From a checkpoint of a small transformer trained on Wikipedia: no biases in attention or MLP.
MLP neurons of a small language model. Each row is named by its layer, matrix (gate and up: input weights) and neuron, and shows model dimensions 128-255. Each number is 50 + 12 x the weight over its row's rms, rounded and kept within 0 to 99. A neuron's up and down rows have the sign that makes its largest values positive.
After each neuron's rows, "fires after" lists the tokens most often just before its 100 highest values on Wikipedia text that the model never trained on.

L8.gate656:45 48 47 36 58 49 50 43 38 40 32 59 28 49 47 38 50 26 52 49 51 66 69 53 23 63 56 55 45 63 42 60 68 36 42 53 71 56 69 41 63 43 44 78 58 40 57 40 53 40 46 56 57 56 48 60 37 61 71 48 60 60 50 41 47 66 68 31 27 49 61 48 66 56 58 39 38 52 55 43 53 57 47 41 38 29 55 51 64 63 26 59 41 29 40 60 79 66 31 25 56 54 50 44 49 57 64 51 49 52 62 44 45 33 38 39 56 43 42 56 75 46 40 44 65 40 59 40
L8.up656:65 35 52 75 56 60 45 51 42 34 57 37 62 55 63 52 63 56 57 65 64 56 43 42 37 48 64 39 76 49 63 56 60 58 49 61 64 37 41 51 41 20 46 40 60 59 50 53 62 48 56 42 40 59 51 87 51 44 60 58 65 54 28 40 49 62 53 36 41 32 53 48 50 51 44 32 53 49 24 50 52 42 69 31 63 49 49 47 55 40 39 57 65 43 31 47 62 49 35 53 52 35 67 51 50 72 49 41 53 60 55 26 62 53 31 48 49 62 47 41 47 58 56 38 44 51 32 35
fires after: " R", " | R", " D", ": R", " of R"

L5.gate278:43 50 52 57 40 59 49 64 69 59 37 40 65 79 55 48 41 54 62 44 49 49 52 63 46 70 66 50 51 40 46 46 49 72 47 59 49 31 43 53 62 63 52 59 61 46 57 43 59 39 61 67 55 46 38 45 52 32 49 63 43 63 03 71 67 52 65 51 43 56 44 59 46 45 66 59 49 60 55 39 45 45 41 55 47 35 56 25 46 59 52 47 37 50 56 55 42 57 46 67 57 23 56 49 38 40 42 61 50 38 40 30 29 47 61 73 65 58 39 57 61 47 63 60 67 49 57 56
L5.up278:53 50 39 63 57 57 39 29 50 51 51 53 44 47 40 50 54 62 49 59 66 61 48 31 53 72 34 57 40 43 57 52 69 47 33 49 47 50 52 61 51 66 33 35 39 41 56 53 53 68 79 62 75 38 54 51 56 26 49 16 62 47 44 72 56 53 55 51 43 59 47 70 41 58 53 47 47 41 48 52 45 61 60 50 78 38 41 68 38 54 66 60 67 61 63 43 46 44 61 70 80 49 50 49 65 48 41 44 42 67 32 60 41 53 31 82 45 52 65 42 39 59 71 42 53 49 61 40
fires after: "1", "2", " | ", ",", ":", "."

L5.gate20:36 50 71 38 45 35 47 48 60 27 50 34 42 72 50 61 53 54 57 52 50 58 55 52 68 35 49 63 63 39 51 52 73 64 51 70 56 53 40 47 46 53 48 51 66 48 60 40 47 42 56 63 57 59 57 30 43 33 44 48 60 57 57 44 42 54 31 50 62 56 51 67 47 52 65 54 46 55 47 33 75 38 54 68 43 59 80 27 58 50 54 39 60 58 59 62 61 39 44 68 42 52 60 52 17 58 43 32 50 54 42 36 50 35 42 29 60 57 33 68 45 54 38 61 51 28 53 58
L5.up20:47 52 66 38 44 64 70 58 35 43 41 48 61 66 45 73 47 50 62 41 49 52 61 46 73 39 69 31 54 23 57 48 64 45 57 58 60 33 63 54 48 35 49 54 48 43 49 63 53 42 38 53 41 50 64 53 33 31 42 51 54 31 41 59 56 68 60 52 68 43 62 46 53 52 42 44 77 74 50 49 51 57 44 64 63 55 57 26 50 58 57 53 47 81 39 88 46 30 70 61 36 55 46 39 47 32 43 57 45 53 39 68 41 50 54 39 46 43 46 30 44 44 45 63 53 24 31 62
fires after: "-", "–", "/", "_{"

L6.gate381:64 55 81 42 46 54 41 41 60 53 65 45 46 21 39 55 61 69 61 61 55 52 37 54 72 22 59 52 40 48 51 63 38 49 63 48 49 64 29 28 61 34 57 67 52 60 57 51 41 35 53 61 38 61 66 51 60 50 39 53 55 46 45 57 30 58 34 54 62 35 55 74 53 64 60 70 28 43 50 31 38 42 45 35 58 44 38 59 41 28 56 31 37 43 56 45 38 45 50 53 54 44 57 56 49 61 61 47 61 32 54 42 39 34 40 33 32 69 50 48 72 62 42 72 49 54 44 58
L6.up381:44 47 36 65 52 51 59 45 60 41 57 48 56 44 51 56 37 47 55 64 54 33 54 48 65 33 55 53 60 50 38 35 44 47 47 88 24 66 52 64 58 52 24 53 56 65 57 48 65 69 32 51 64 44 41 44 58 43 46 42 59 40 63 63 54 19 49 55 50 51 51 52 56 44 48 71 44 45 53 26 50 37 78 48 38 58 64 55 34 65 50 60 42 54 65 51 52 45 71 75 61 68 29 61 53 51 37 48 32 60 47 56 39 42 57 63 65 52 47 55 38 42 41 38 41 42 53 26
fires after: " | ", ".", " |"

L5.gate444:61 61 46 53 44 48 48 40 41 47 41 40 34 63 50 63 41 65 52 58 61 68 63 53 68 57 64 51 54 34 53 40 51 38 73 38 59 55 45 72 52 40 40 50 52 61 65 45 82 70 60 39 58 38 59 71 52 56 45 56 59 56 68 53 57 68 54 24 49 49 56 56 57 59 68 50 44 49 48 42 65 59 52 48 63 40 55 43 40 52 49 43 51 53 67 62 67 53 30 51 60 39 55 51 36 51 69 54 69 41 55 54 59 38 47 48 53 48 52 38 59 56 40 50 45 54 59 43
L5.up444:57 53 46 73 45 47 53 69 51 55 50 48 26 29 48 37 60 55 63 60 69 58 42 64 71 54 25 52 54 40 46 37 55 60 49 40 53 44 52 37 23 53 44 50 66 41 55 40 61 60 72 47 42 50 62 50 50 62 61 50 58 47 51 61 85 53 38 50 46 79 48 45 39 74 39 30 39 68 53 43 38 31 50 64 59 57 62 34 52 62 26 51 49 33 46 25 51 41 52 37 54 47 47 45 59 48 48 33 47 65 64 31 44 47 42 77 57 48 67 66 51 52 66 44 43 74 59 32
fires after: " R", "R", " | R", " J"

L8.gate626:56 30 72 32 50 45 50 40 64 72 44 44 56 47 55 45 48 54 54 54 28 66 36 50 50 31 40 33 24 31 40 17 45 59 42 61 41 39 46 63 36 44 50 53 53 54 52 59 54 52 59 38 60 61 48 46 62 89 83 43 65 60 64 60 38 54 45 39 34 44 50 75 35 34 42 43 38 44 63 48 61 47 64 42 49 60 65 31 58 47 35 37 36 52 64 46 53 71 56 58 43 65 55 45 57 45 41 65 45 56 63 45 51 35 61 70 40 63 33 40 41 52 42 50 27 55 28 45
L8.up626:35 57 69 65 48 56 37 64 63 38 55 44 31 57 49 64 50 49 65 48 61 61 39 65 45 45 37 63 27 58 52 48 31 49 51 45 41 33 60 46 54 66 49 63 65 52 63 52 58 65 57 32 47 68 61 57 59 65 52 61 47 33 35 57 61 35 35 46 53 42 45 67 75 34 51 44 59 67 30 75 49 62 50 57 46 63 74 44 55 43 51 72 65 69 43 29 54 47 53 38 48 70 63 46 58 39 36 54 55 59 52 41 38 60 32 57 68 58 59 54 49 35 53 48 45 38 41 34
fires after: "1", "2", "7"

L8.gate351:29 49 61 54 38 42 64 51 46 55 62 53 43 52 32 81 48 52 86 38 47 35 37 53 43 38 34 37 56 45 46 58 63 43 60 36 36 45 42 50 40 59 35 65 47 49 71 55 40 50 74 65 67 47 50 40 32 43 52 37 37 67 28 51 74 40 47 36 61 66 55 64 52 52 54 53 61 55 49 46 48 72 47 48 58 71 65 35 72 58 36 28 73 47 64 38 54 41 50 61 47 58 56 40 42 53 40 33 34 41 60 47 50 36 45 53 51 70 39 50 44 47 66 67 58 59 55 50
L8.up351:52 57 47 61 57 45 59 50 56 61 54 22 74 52 47 52 39 58 47 30 58 56 74 60 47 42 48 56 54 59 43 30 55 54 45 35 46 68 49 62 39 44 49 72 35 53 63 67 57 43 52 56 68 49 47 49 52 34 48 43 69 61 52 27 57 52 30 47 46 32 41 41 47 45 34 47 51 62 35 57 67 64 31 40 63 60 64 55 20 47 55 21 44 56 57 52 50 57 48 34 50 29 46 49 53 56 41 45 65 38 42 45 43 27 37 62 30 50 49 66 52 52 45 47 54 57 56 67
fires after: ".", "1", "′", " ft ", "2"

L6.gate36:52 44 55 35 70 81 39 63 38 49 48 40 56 51 73 63 31 31 61 64 44 72 40 65 29 50 41 71 42 62 48 29 38 66 44 81 45 66 40 32 40 37 48 53 39 34 41 66 62 56 72 47 41 59 40 60 61 58 64 51 47 59 39 62 59 51 40 82 47 39 68 45 53 50 46 48 50 54 35 60 45 30 58 46 48 41 44 41 65 47 40 44 71 45 45 52 40 58 38 27 49 44 33 47 55 50 62 51 53 72 37 44 49 55 42 44 72 65 54 36 67 38 37 65 52 47 60 49
L6.up36:52 20 49 63 42 80 48 45 64 52 52 50 49 35 55 58 26 64 40 52 50 32 51 61 47 41 41 52 60 40 47 51 67 43 52 49 59 47 78 58 41 44 58 52 46 34 34 63 26 49 52 54 36 56 69 44 57 62 39 72 47 50 58 43 61 58 42 69 57 43 51 43 83 47 81 46 47 62 43 31 43 16 40 54 49 49 50 58 73 55 46 62 55 44 32 50 62 32 65 49 49 44 36 40 61 81 48 49 60 72 48 30 82 34 51 50 56 41 52 49 37 45 37 63 45 55 36 41
fires after: " R", " Gr", " | R", "; R", " Sl", " st"

L3.gate525:56 56 37 51 55 67 73 49 41 51 56 54 39 50 60 67 51 63 60 67 43 40 47 72 37 39 63 39 63 34 34 43 41 41 73 56 64 32 48 70 63 53 45 71 37 82 52 49 38 53 38 53 99 44 41 39 46 33 24 58 61 43 47 50 44 46 63 48 37 45 72 66 46 51 53 31 45 73 62 44 51 52 52 53 55 48 48 76 68 52 51 59 40 62 36 55 52 51 61 37 45 59 55 51 47 54 53 42 54 58 44 55 26 44 55 42 55 51 68 56 38 48 83 74 48 34 46 21
L3.up525:46 58 48 60 48 59 70 46 53 51 71 48 51 43 58 57 53 65 36 73 42 48 40 53 56 53 56 47 60 35 38 50 43 39 46 51 52 55 46 51 82 54 32 38 38 60 51 53 41 62 52 47 99 37 45 48 54 33 62 58 55 46 57 57 43 61 64 30 54 48 52 75 47 61 64 44 54 62 65 34 59 67 68 39 50 32 33 55 53 48 56 57 63 41 28 54 53 18 61 48 72 45 59 46 63 41 62 33 50 78 38 65 36 47 46 58 47 53 41 45 41 56 63 64 45 48 34 25
fires after: ",", ".", " | ", "6"

L5.gate140:38 41 49 51 66 54 51 68 44 52 53 30 47 48 68 45 62 64 53 45 49 67 67 63 42 59 62 58 43 58 43 42 46 71 70 54 62 32 42 57 67 55 55 55 40 46 49 50 71 42 63 60 71 65 55 30 50 68 43 72 53 45 49 65 26 40 38 70 40 51 68 52 67 80 38 62 51 64 50 43 76 56 65 50 49 64 67 49 61 41 39 66 47 54 44 58 57 50 63 75 39 57 60 51 52 50 47 31 61 49 60 37 32 27 30 65 26 54 42 52 51 55 58 49 73 48 66 48
L5.up140:37 33 61 32 49 35 53 47 47 67 53 31 39 52 41 58 77 53 34 18 43 70 54 46 45 51 43 59 50 33 36 24 64 54 48 58 43 41 46 47 81 59 43 22 53 48 78 29 39 47 43 44 49 38 61 41 51 58 59 59 51 55 56 68 46 40 46 63 45 55 77 64 78 46 48 77 34 70 42 37 48 54 58 33 41 54 76 51 43 31 38 64 62 52 32 47 42 52 45 62 61 47 60 49 71 37 55 34 64 52 53 48 33 37 31 79 28 48 61 44 66 40 63 38 50 61 51 41
fires after: ".", "#"

L5.gate100:36 48 58 43 46 50 44 42 50 47 64 26 75 76 67 53 69 64 51 64 70 71 38 64 63 49 59 50 51 63 34 58 44 47 63 58 79 74 50 35 61 54 42 56 32 64 66 42 44 28 48 48 32 48 50 23 57 36 31 79 58 52 59 43 39 44 40 44 61 46 42 42 49 66 56 60 31 52 54 50 55 24 50 27 46 44 69 56 49 33 51 43 48 58 66 49 62 67 31 55 37 50 54 53 39 41 45 34 54 46 30 39 42 49 48 55 46 62 56 50 54 66 35 54 52 40 37 49
L5.up100:47 59 51 56 52 43 23 41 65 38 77 59 62 51 59 52 47 68 62 38 51 49 39 70 42 59 48 68 45 33 60 72 50 60 60 63 62 48 72 58 45 59 31 43 52 79 64 52 47 32 52 57 61 47 57 08 67 52 56 59 62 47 75 48 40 53 40 57 43 23 62 45 61 67 25 66 34 55 59 41 49 48 61 54 70 57 64 57 43 35 67 48 47 44 42 60 36 59 60 46 42 68 52 50 56 50 63 41 56 47 45 53 33 42 48 59 45 58 63 63 38 44 45 36 31 41 41 25
fires after: " | ", ".", "1", "5"

L4.gate357:50 56 49 75 53 44 49 38 56 44 71 69 51 47 45 63 36 57 49 32 51 69 56 59 36 34 47 78 52 52 22 45 48 49 63 56 54 40 65 39 40 57 44 55 48 63 48 25 51 51 33 41 79 43 73 37 31 54 36 58 55 40 55 40 35 50 48 65 44 38 45 68 37 24 30 44 53 71 54 34 56 52 48 47 63 33 59 48 34 59 30 48 58 27 75 45 43 31 67 43 43 48 41 49 37 55 45 48 42 49 48 67 53 49 61 27 48 64 27 60 54 57 58 54 45 58 47 36
L4.up357:48 50 41 55 39 37 54 44 53 46 53 55 76 54 58 38 52 53 46 30 59 36 71 49 30 41 55 62 53 45 51 30 65 67 53 43 58 33 40 40 52 46 52 46 47 48 55 46 60 49 50 41 44 42 48 54 46 47 45 70 49 72 32 27 65 58 42 42 66 36 53 59 40 54 17 64 64 50 63 50 40 44 41 28 21 37 58 65 48 53 76 36 32 36 38 60 57 47 50 29 61 21 47 42 57 34 39 55 44 45 24 61 41 41 59 49 42 57 46 64 62 56 53 31 37 63 57 47
fires after: "0", "1", "3", "4", "2", " ("

L6.gate323:46 66 41 32 33 31 59 61 56 47 29 75 39 68 51 36 43 35 57 51 68 45 61 46 47 48 62 39 64 50 74 47 58 61 53 54 35 45 67 41 62 58 64 48 61 40 64 75 74 45 50 63 55 48 49 39 58 55 28 73 39 62 19 50 43 50 44 72 64 32 61 34 52 61 41 66 52 67 54 26 68 45 39 69 54 70 61 49 46 54 60 57 47 59 66 60 26 59 59 43 49 31 42 68 39 46 48 45 65 45 41 51 35 31 48 24 44 55 52 34 37 58 58 48 47 49 66 64
L6.up323:51 50 39 49 69 47 37 60 32 38 29 62 53 42 45 71 50 50 54 45 34 58 50 48 77 61 19 62 69 38 46 53 59 44 63 51 34 37 37 58 60 47 26 57 22 45 46 45 63 37 39 48 45 50 59 15 47 50 44 59 32 24 72 44 40 34 46 57 60 62 65 43 65 60 49 65 52 64 44 43 46 69 60 52 47 47 51 52 41 48 43 33 36 52 44 60 56 54 54 15 54 61 87 43 48 46 42 48 54 58 46 50 42 59 29 59 28 50 66 55 46 59 30 32 39 55 34 55
fires after: "1", "2", " Comm"

L8.gate494:42 37 52 47 40 47 58 41 50 91 47 68 38 46 57 55 26 63 48 51 61 36 44 57 53 27 39 64 56 48 33 44 53 64 55 18 48 50 46 38 32 41 56 50 51 44 59 55 46 42 44 71 62 58 60 38 54 32 67 35 40 32 45 55 68 35 43 59 40 33 56 58 45 56 06 46 64 51 52 36 68 66 59 62 57 51 55 43 55 26 30 70 51 46 57 48 52 35 50 66 51 47 44 52 72 51 60 43 48 50 57 61 41 73 54 43 40 60 47 61 43 53 49 66 60 52 53 47
L8.up494:56 49 69 58 55 47 57 61 63 65 62 37 50 48 53 54 61 48 51 48 74 50 60 54 52 27 58 43 70 60 34 25 32 56 63 46 46 63 57 61 39 60 42 61 37 65 70 45 47 41 54 59 49 49 68 33 56 49 18 41 59 55 49 27 59 44 20 72 70 49 66 58 72 54 32 44 46 49 34 73 72 68 58 52 56 71 41 49 39 33 50 53 52 48 49 56 67 46 73 46 59 38 18 49 48 44 53 58 51 61 50 43 38 37 53 60 46 42 44 54 27 50 60 62 45 72 66 52
fires after: " ft ", "2", " ", "°", "1", "–"

L5.gate411:40 49 50 41 55 52 65 36 65 59 74 56 56 63 56 81 29 64 62 41 72 40 46 33 50 35 56 54 29 22 50 32 63 41 52 39 43 22 46 46 44 43 47 56 51 43 57 43 38 66 50 49 53 51 43 62 51 72 53 49 45 60 26 72 57 79 55 25 54 42 35 47 67 36 33 50 43 42 42 38 48 60 44 46 46 42 70 53 69 54 65 46 54 56 60 61 60 65 33 49 49 46 67 45 62 56 42 33 51 47 72 39 38 36 28 60 57 44 32 44 35 47 62 36 53 59 40 57
L5.up411:39 38 40 56 61 52 64 55 42 58 40 41 34 45 48 64 57 63 63 63 45 52 76 46 47 55 52 31 59 46 69 58 58 58 53 46 54 43 40 39 26 21 49 50 63 39 39 56 43 49 47 44 41 40 59 31 45 36 51 74 69 53 34 53 62 47 44 43 40 69 56 56 63 66 72 37 49 21 46 52 35 38 68 50 39 47 67 38 50 63 34 43 43 48 36 69 46 46 30 59 41 45 56 52 85 55 40 40 53 76 58 32 54 71 40 44 63 51 59 23 46 50 52 64 51 47 59 43
fires after: " R", " r", " January ", "R", " ag"

L6.gate46:78 60 57 21 67 41 56 48 54 37 49 38 55 62 49 60 48 61 65 45 54 48 43 52 34 35 48 18 52 38 42 41 60 48 48 53 60 52 29 57 43 34 58 61 45 45 43 49 45 47 36 40 79 50 37 35 57 56 52 64 73 29 60 47 62 40 60 55 54 70 49 60 38 43 63 22 33 51 38 51 52 49 60 47 37 47 62 45 53 47 46 46 64 50 74 66 56 35 46 45 35 42 45 28 51 73 63 67 57 71 53 39 61 32 36 42 36 64 55 37 36 42 49 51 37 51 30 57
L6.up46:41 65 42 51 67 31 55 56 45 59 60 39 43 65 46 64 43 55 39 74 31 47 47 56 75 78 63 41 45 47 58 54 54 54 37 83 22 73 60 75 65 75 25 50 45 56 48 43 55 49 78 52 69 42 49 47 42 55 70 60 65 57 59 68 54 66 60 69 30 39 49 84 41 70 55 36 55 36 59 48 37 57 59 42 52 47 59 43 44 25 54 51 45 64 67 60 32 46 34 49 68 61 49 61 44 45 61 46 52 37 44 51 45 53 38 53 62 48 43 44 54 45 49 48 49 38 26 35
fires after: "1", "2", " so"

L3.gate402:48 47 40 44 53 51 48 38 53 44 39 50 61 52 59 66 50 50 58 27 66 38 60 57 29 44 85 59 25 37 37 44 40 72 49 52 57 36 32 61 55 45 62 66 69 22 39 45 78 50 31 63 36 52 75 58 62 43 61 49 36 62 50 42 77 41 66 66 50 59 43 66 47 49 27 58 40 67 53 43 44 35 55 54 64 49 64 43 67 45 40 50 31 57 40 65 54 54 57 47 56 53 68 41 69 35 60 36 43 36 58 26 29 49 55 53 49 58 52 58 38 60 60 28 67 51 53 51
L3.up402:70 47 56 82 43 53 41 71 69 61 50 42 47 72 45 51 34 69 44 40 62 66 49 46 47 51 64 39 39 57 38 41 52 45 48 53 60 58 24 43 31 66 40 72 63 40 69 42 55 33 78 49 25 46 31 55 68 28 50 39 60 45 49 44 50 45 27 74 48 52 37 59 50 56 44 37 53 52 51 49 62 55 41 32 50 72 59 34 48 45 39 62 25 44 62 40 64 48 56 38 48 49 52 49 66 44 44 63 43 55 30 54 48 53 61 55 42 53 59 61 52 52 40 56 69 79 60 63
fires after: "2", "1"

L3.gate4:51 45 49 34 78 62 51 68 75 66 44 40 66 45 46 51 49 51 47 42 51 56 66 77 65 42 35 39 40 35 22 44 43 48 49 40 40 61 43 82 31 59 60 68 62 11 49 45 56 42 46 61 59 51 61 65 44 31 61 67 41 54 39 64 47 67 59 44 42 40 51 40 45 51 29 30 39 49 81 47 63 53 68 41 42 41 50 42 40 44 32 62 41 55 46 46 49 60 47 49 40 67 50 44 44 49 58 64 36 39 44 50 58 54 49 12 53 56 59 51 40 53 40 66 56 41 38 30
L3.up4:66 62 55 64 51 57 62 42 59 48 42 37 67 43 45 60 64 43 36 45 48 66 79 40 40 71 35 43 73 53 41 29 73 34 57 52 29 38 55 54 48 58 34 67 50 47 58 55 61 78 42 41 72 51 43 53 37 47 53 55 48 32 50 22 34 53 52 59 38 34 46 21 59 48 35 55 41 44 53 40 60 40 45 44 60 61 47 41 28 57 48 45 45 55 54 43 29 77 35 64 58 45 26 47 51 50 46 64 46 41 57 46 60 42 55 43 30 48 45 53 48 56 39 63 65 46 62 43
fires after: " the", ", the", " The", " that the", " an", " to the"

L5.gate366:43 55 52 27 48 66 66 51 20 42 38 36 49 50 55 55 50 57 49 32 30 63 46 59 47 62 47 42 56 61 49 55 52 41 70 56 58 31 36 61 69 50 56 59 56 49 65 35 55 55 65 65 26 54 37 51 25 50 45 41 46 36 62 32 38 54 60 44 50 38 51 48 69 54 63 54 54 55 48 66 40 58 41 63 38 51 39 32 29 57 68 74 32 58 59 64 45 46 47 29 41 73 43 51 20 43 42 58 43 73 41 53 45 45 51 34 41 48 38 58 18 55 49 57 48 54 41 54
L5.up366:57 59 42 50 59 44 61 35 57 69 68 47 52 46 57 76 21 35 50 24 47 34 47 74 53 59 37 65 36 44 54 48 37 46 41 55 43 27 33 45 50 32 53 47 39 35 47 57 33 54 64 57 53 53 46 57 44 48 50 44 42 46 34 68 56 48 55 66 59 22 49 41 55 41 36 57 75 45 38 37 68 50 48 54 59 61 37 16 64 38 50 65 50 43 33 64 55 46 39 36 32 64 48 36 56 54 34 44 58 75 56 56 32 33 38 53 57 59 45 49 35 34 65 52 48 29 61 36
fires after: "–", "-", "/", " - "

L4.gate305:33 53 35 47 51 50 63 52 30 63 42 63 33 68 56 67 47 54 51 55 60 35 42 78 44 68 45 40 29 64 59 42 49 83 45 57 52 69 59 63 39 55 40 50 63 39 42 46 77 53 51 42 57 42 76 52 41 54 54 39 42 53 33 56 35 51 78 53 50 63 50 43 48 60 42 28 82 33 62 42 61 37 36 39 50 63 46 31 44 64 65 53 33 71 68 36 31 67 44 81 53 47 51 46 44 42 66 76 63 43 53 53 64 54 36 45 68 42 71 40 46 55 43 36 62 28 47 73
L4.up305:33 57 63 60 52 47 39 46 49 37 43 55 34 66 54 69 49 45 38 46 51 42 31 49 58 46 44 45 34 50 53 58 66 46 43 45 50 34 61 76 41 62 35 36 34 40 40 47 66 51 42 48 63 31 47 43 23 35 50 36 45 64 38 65 72 61 90 67 29 74 59 35 47 61 56 49 60 61 60 45 63 47 46 41 61 61 52 55 54 65 64 48 56 41 48 51 28 60 16 54 56 62 70 52 48 69 53 37 48 43 47 67 62 36 69 34 71 50 56 37 58 46 47 48 28 44 26 52
fires after: "\n", "2", " | G", "1"

L5.gate252:55 65 58 44 57 55 56 74 74 50 58 29 53 41 50 35 60 56 82 64 61 41 68 64 53 43 60 39 37 27 49 43 58 52 48 43 38 67 44 47 56 66 51 57 37 47 39 50 49 33 74 56 65 49 51 70 46 39 35 49 35 51 38 60 68 38 47 62 57 52 49 58 33 44 52 57 16 61 66 49 63 54 50 56 46 47 47 49 42 74 52 50 54 66 71 38 68 47 37 17 40 48 36 50 38 52 48 40 61 45 55 23 29 47 41 59 44 56 23 39 54 55 71 62 63 58 41 35
L5.up252:46 61 61 63 64 57 54 48 48 61 58 34 74 33 29 54 53 42 74 45 64 51 67 51 46 73 35 77 45 40 48 48 45 26 56 39 65 33 58 45 61 48 47 48 68 51 60 65 55 64 49 57 61 43 57 60 53 53 50 50 34 47 32 15 62 37 67 52 37 37 35 56 60 54 31 60 54 55 62 48 78 40 83 63 47 43 43 71 55 26 70 40 61 69 58 27 61 58 57 38 43 73 51 51 56 47 47 46 48 61 59 24 42 48 65 81 43 44 37 59 53 53 39 60 54 49 25 26
fires after: " in ", "1", " in", ",", ", "

L3.gate245:63 48 37 42 79 61 50 40 37 50 53 48 48 52 58 59 32 51 45 38 58 54 39 58 43 38 67 54 53 70 59 48 38 56 84 49 73 40 39 72 62 78 51 55 57 29 57 51 73 41 41 60 62 68 57 57 55 39 55 47 64 75 17 51 42 48 45 42 53 45 50 47 44 61 66 27 59 67 32 48 53 45 37 48 56 45 63 53 60 53 53 46 41 56 59 67 53 47 71 56 57 40 62 42 49 52 53 50 44 48 43 21 63 36 48 29 44 61 55 51 54 57 48 46 56 72 52 49
L3.up245:52 34 49 49 32 56 21 37 33 41 53 53 18 67 44 55 43 51 63 59 50 45 49 53 69 64 72 64 60 50 65 60 51 45 55 48 35 53 56 39 43 36 37 57 60 26 42 55 74 38 56 56 60 47 62 39 72 54 50 48 53 61 67 61 38 43 62 46 46 50 28 51 45 58 46 50 45 48 39 69 51 19 51 39 60 45 40 56 61 48 43 46 44 70 43 45 50 39 55 55 65 40 70 41 54 37 41 51 49 41 79 75 58 55 37 59 58 61 61 47 41 57 64 44 43 52 59 51
fires after: "2", "1"

L8.gate96:45 36 35 41 46 45 63 63 46 64 63 38 52 63 61 45 41 43 41 37 58 55 56 66 67 33 70 40 44 51 11 57 51 73 33 45 48 30 38 60 46 50 60 59 69 26 45 54 77 61 40 60 46 63 59 63 68 38 61 72 46 67 52 39 56 60 68 46 26 45 38 61 60 51 60 45 31 52 57 49 52 50 30 40 39 43 56 51 50 57 36 53 40 60 37 58 43 54 55 56 48 56 38 31 43 41 66 64 31 42 40 31 62 56 38 41 53 64 51 22 42 53 39 65 47 37 33 50
L8.up96:56 66 63 55 68 46 48 72 52 62 54 63 52 40 53 42 44 59 44 43 63 63 31 35 73 55 59 40 16 67 54 33 46 53 46 41 46 53 63 62 36 48 30 67 60 63 43 57 37 59 55 39 49 65 57 59 61 42 49 40 33 45 57 42 52 56 52 41 48 67 48 36 68 53 35 46 54 51 46 63 50 58 46 53 62 46 35 41 65 57 30 46 54 52 34 47 46 57 60 66 60 60 45 40 66 52 63 47 38 47 35 30 41 65 48 43 46 36 49 43 27 41 55 53 43 24 26 49
fires after: " The", " the", ", the", "The", " of the", "attal"

L4.gate249:48 54 59 39 54 17 64 27 62 65 63 50 30 55 52 50 48 49 39 61 37 50 47 70 59 49 41 47 51 48 44 32 45 53 51 36 58 46 34 55 40 35 51 70 44 52 32 54 65 57 53 52 63 52 58 43 38 47 35 44 31 46 69 54 49 46 30 49 41 44 75 48 51 51 45 75 66 88 36 20 44 55 46 36 50 40 57 52 40 48 51 46 67 50 63 58 46 36 56 39 50 41 51 47 43 54 48 24 42 36 70 59 44 56 18 38 30 61 53 56 24 59 71 32 37 44 79 55
L4.up249:57 58 46 49 41 55 28 69 42 39 46 47 52 44 58 41 68 76 66 66 58 60 53 59 52 53 47 54 56 37 22 51 44 26 49 60 31 33 44 58 65 46 63 43 43 38 66 70 23 65 36 34 41 48 59 32 54 58 50 60 32 52 54 56 77 60 55 46 69 52 64 63 53 41 54 55 23 32 30 57 49 47 51 37 57 46 53 53 60 53 55 63 56 54 25 60 52 60 71 54 56 48 48 51 39 58 62 43 51 48 79 42 61 56 37 59 63 39 51 36 33 44 55 53 57 21 51 30
fires after: "1", "2", "′", " |"

L5.gate77:58 57 63 41 35 40 58 33 49 35 62 54 56 47 56 19 39 54 59 49 57 41 59 62 66 68 70 44 27 56 26 32 50 50 48 46 51 50 59 68 54 49 55 48 51 44 55 52 46 47 51 48 65 58 19 46 49 46 42 56 53 66 63 58 45 70 54 44 47 34 49 48 30 58 49 36 37 56 41 48 46 43 30 44 29 33 47 45 48 59 49 46 49 34 56 52 40 50 48 54 54 62 19 63 51 39 50 51 39 22 53 60 47 47 52 37 40 63 43 66 54 74 46 42 41 56 61 48
L5.up77:40 57 54 63 34 63 63 55 36 48 44 35 62 45 46 61 57 60 52 50 50 37 44 40 64 31 53 44 41 86 65 37 57 41 73 68 51 52 64 61 55 61 51 39 74 64 50 35 40 41 71 45 44 56 56 45 57 36 33 64 67 34 52 53 37 56 40 45 56 62 41 63 51 56 72 39 47 53 40 42 57 32 45 65 61 58 51 31 40 48 57 57 37 62 45 56 35 41 39 72 44 55 32 58 33 53 50 64 43 20 33 49 48 41 44 42 47 42 27 46 62 53 34 28 55 33 46 49
fires after: "3", " | ", "1", "4", "2", "6"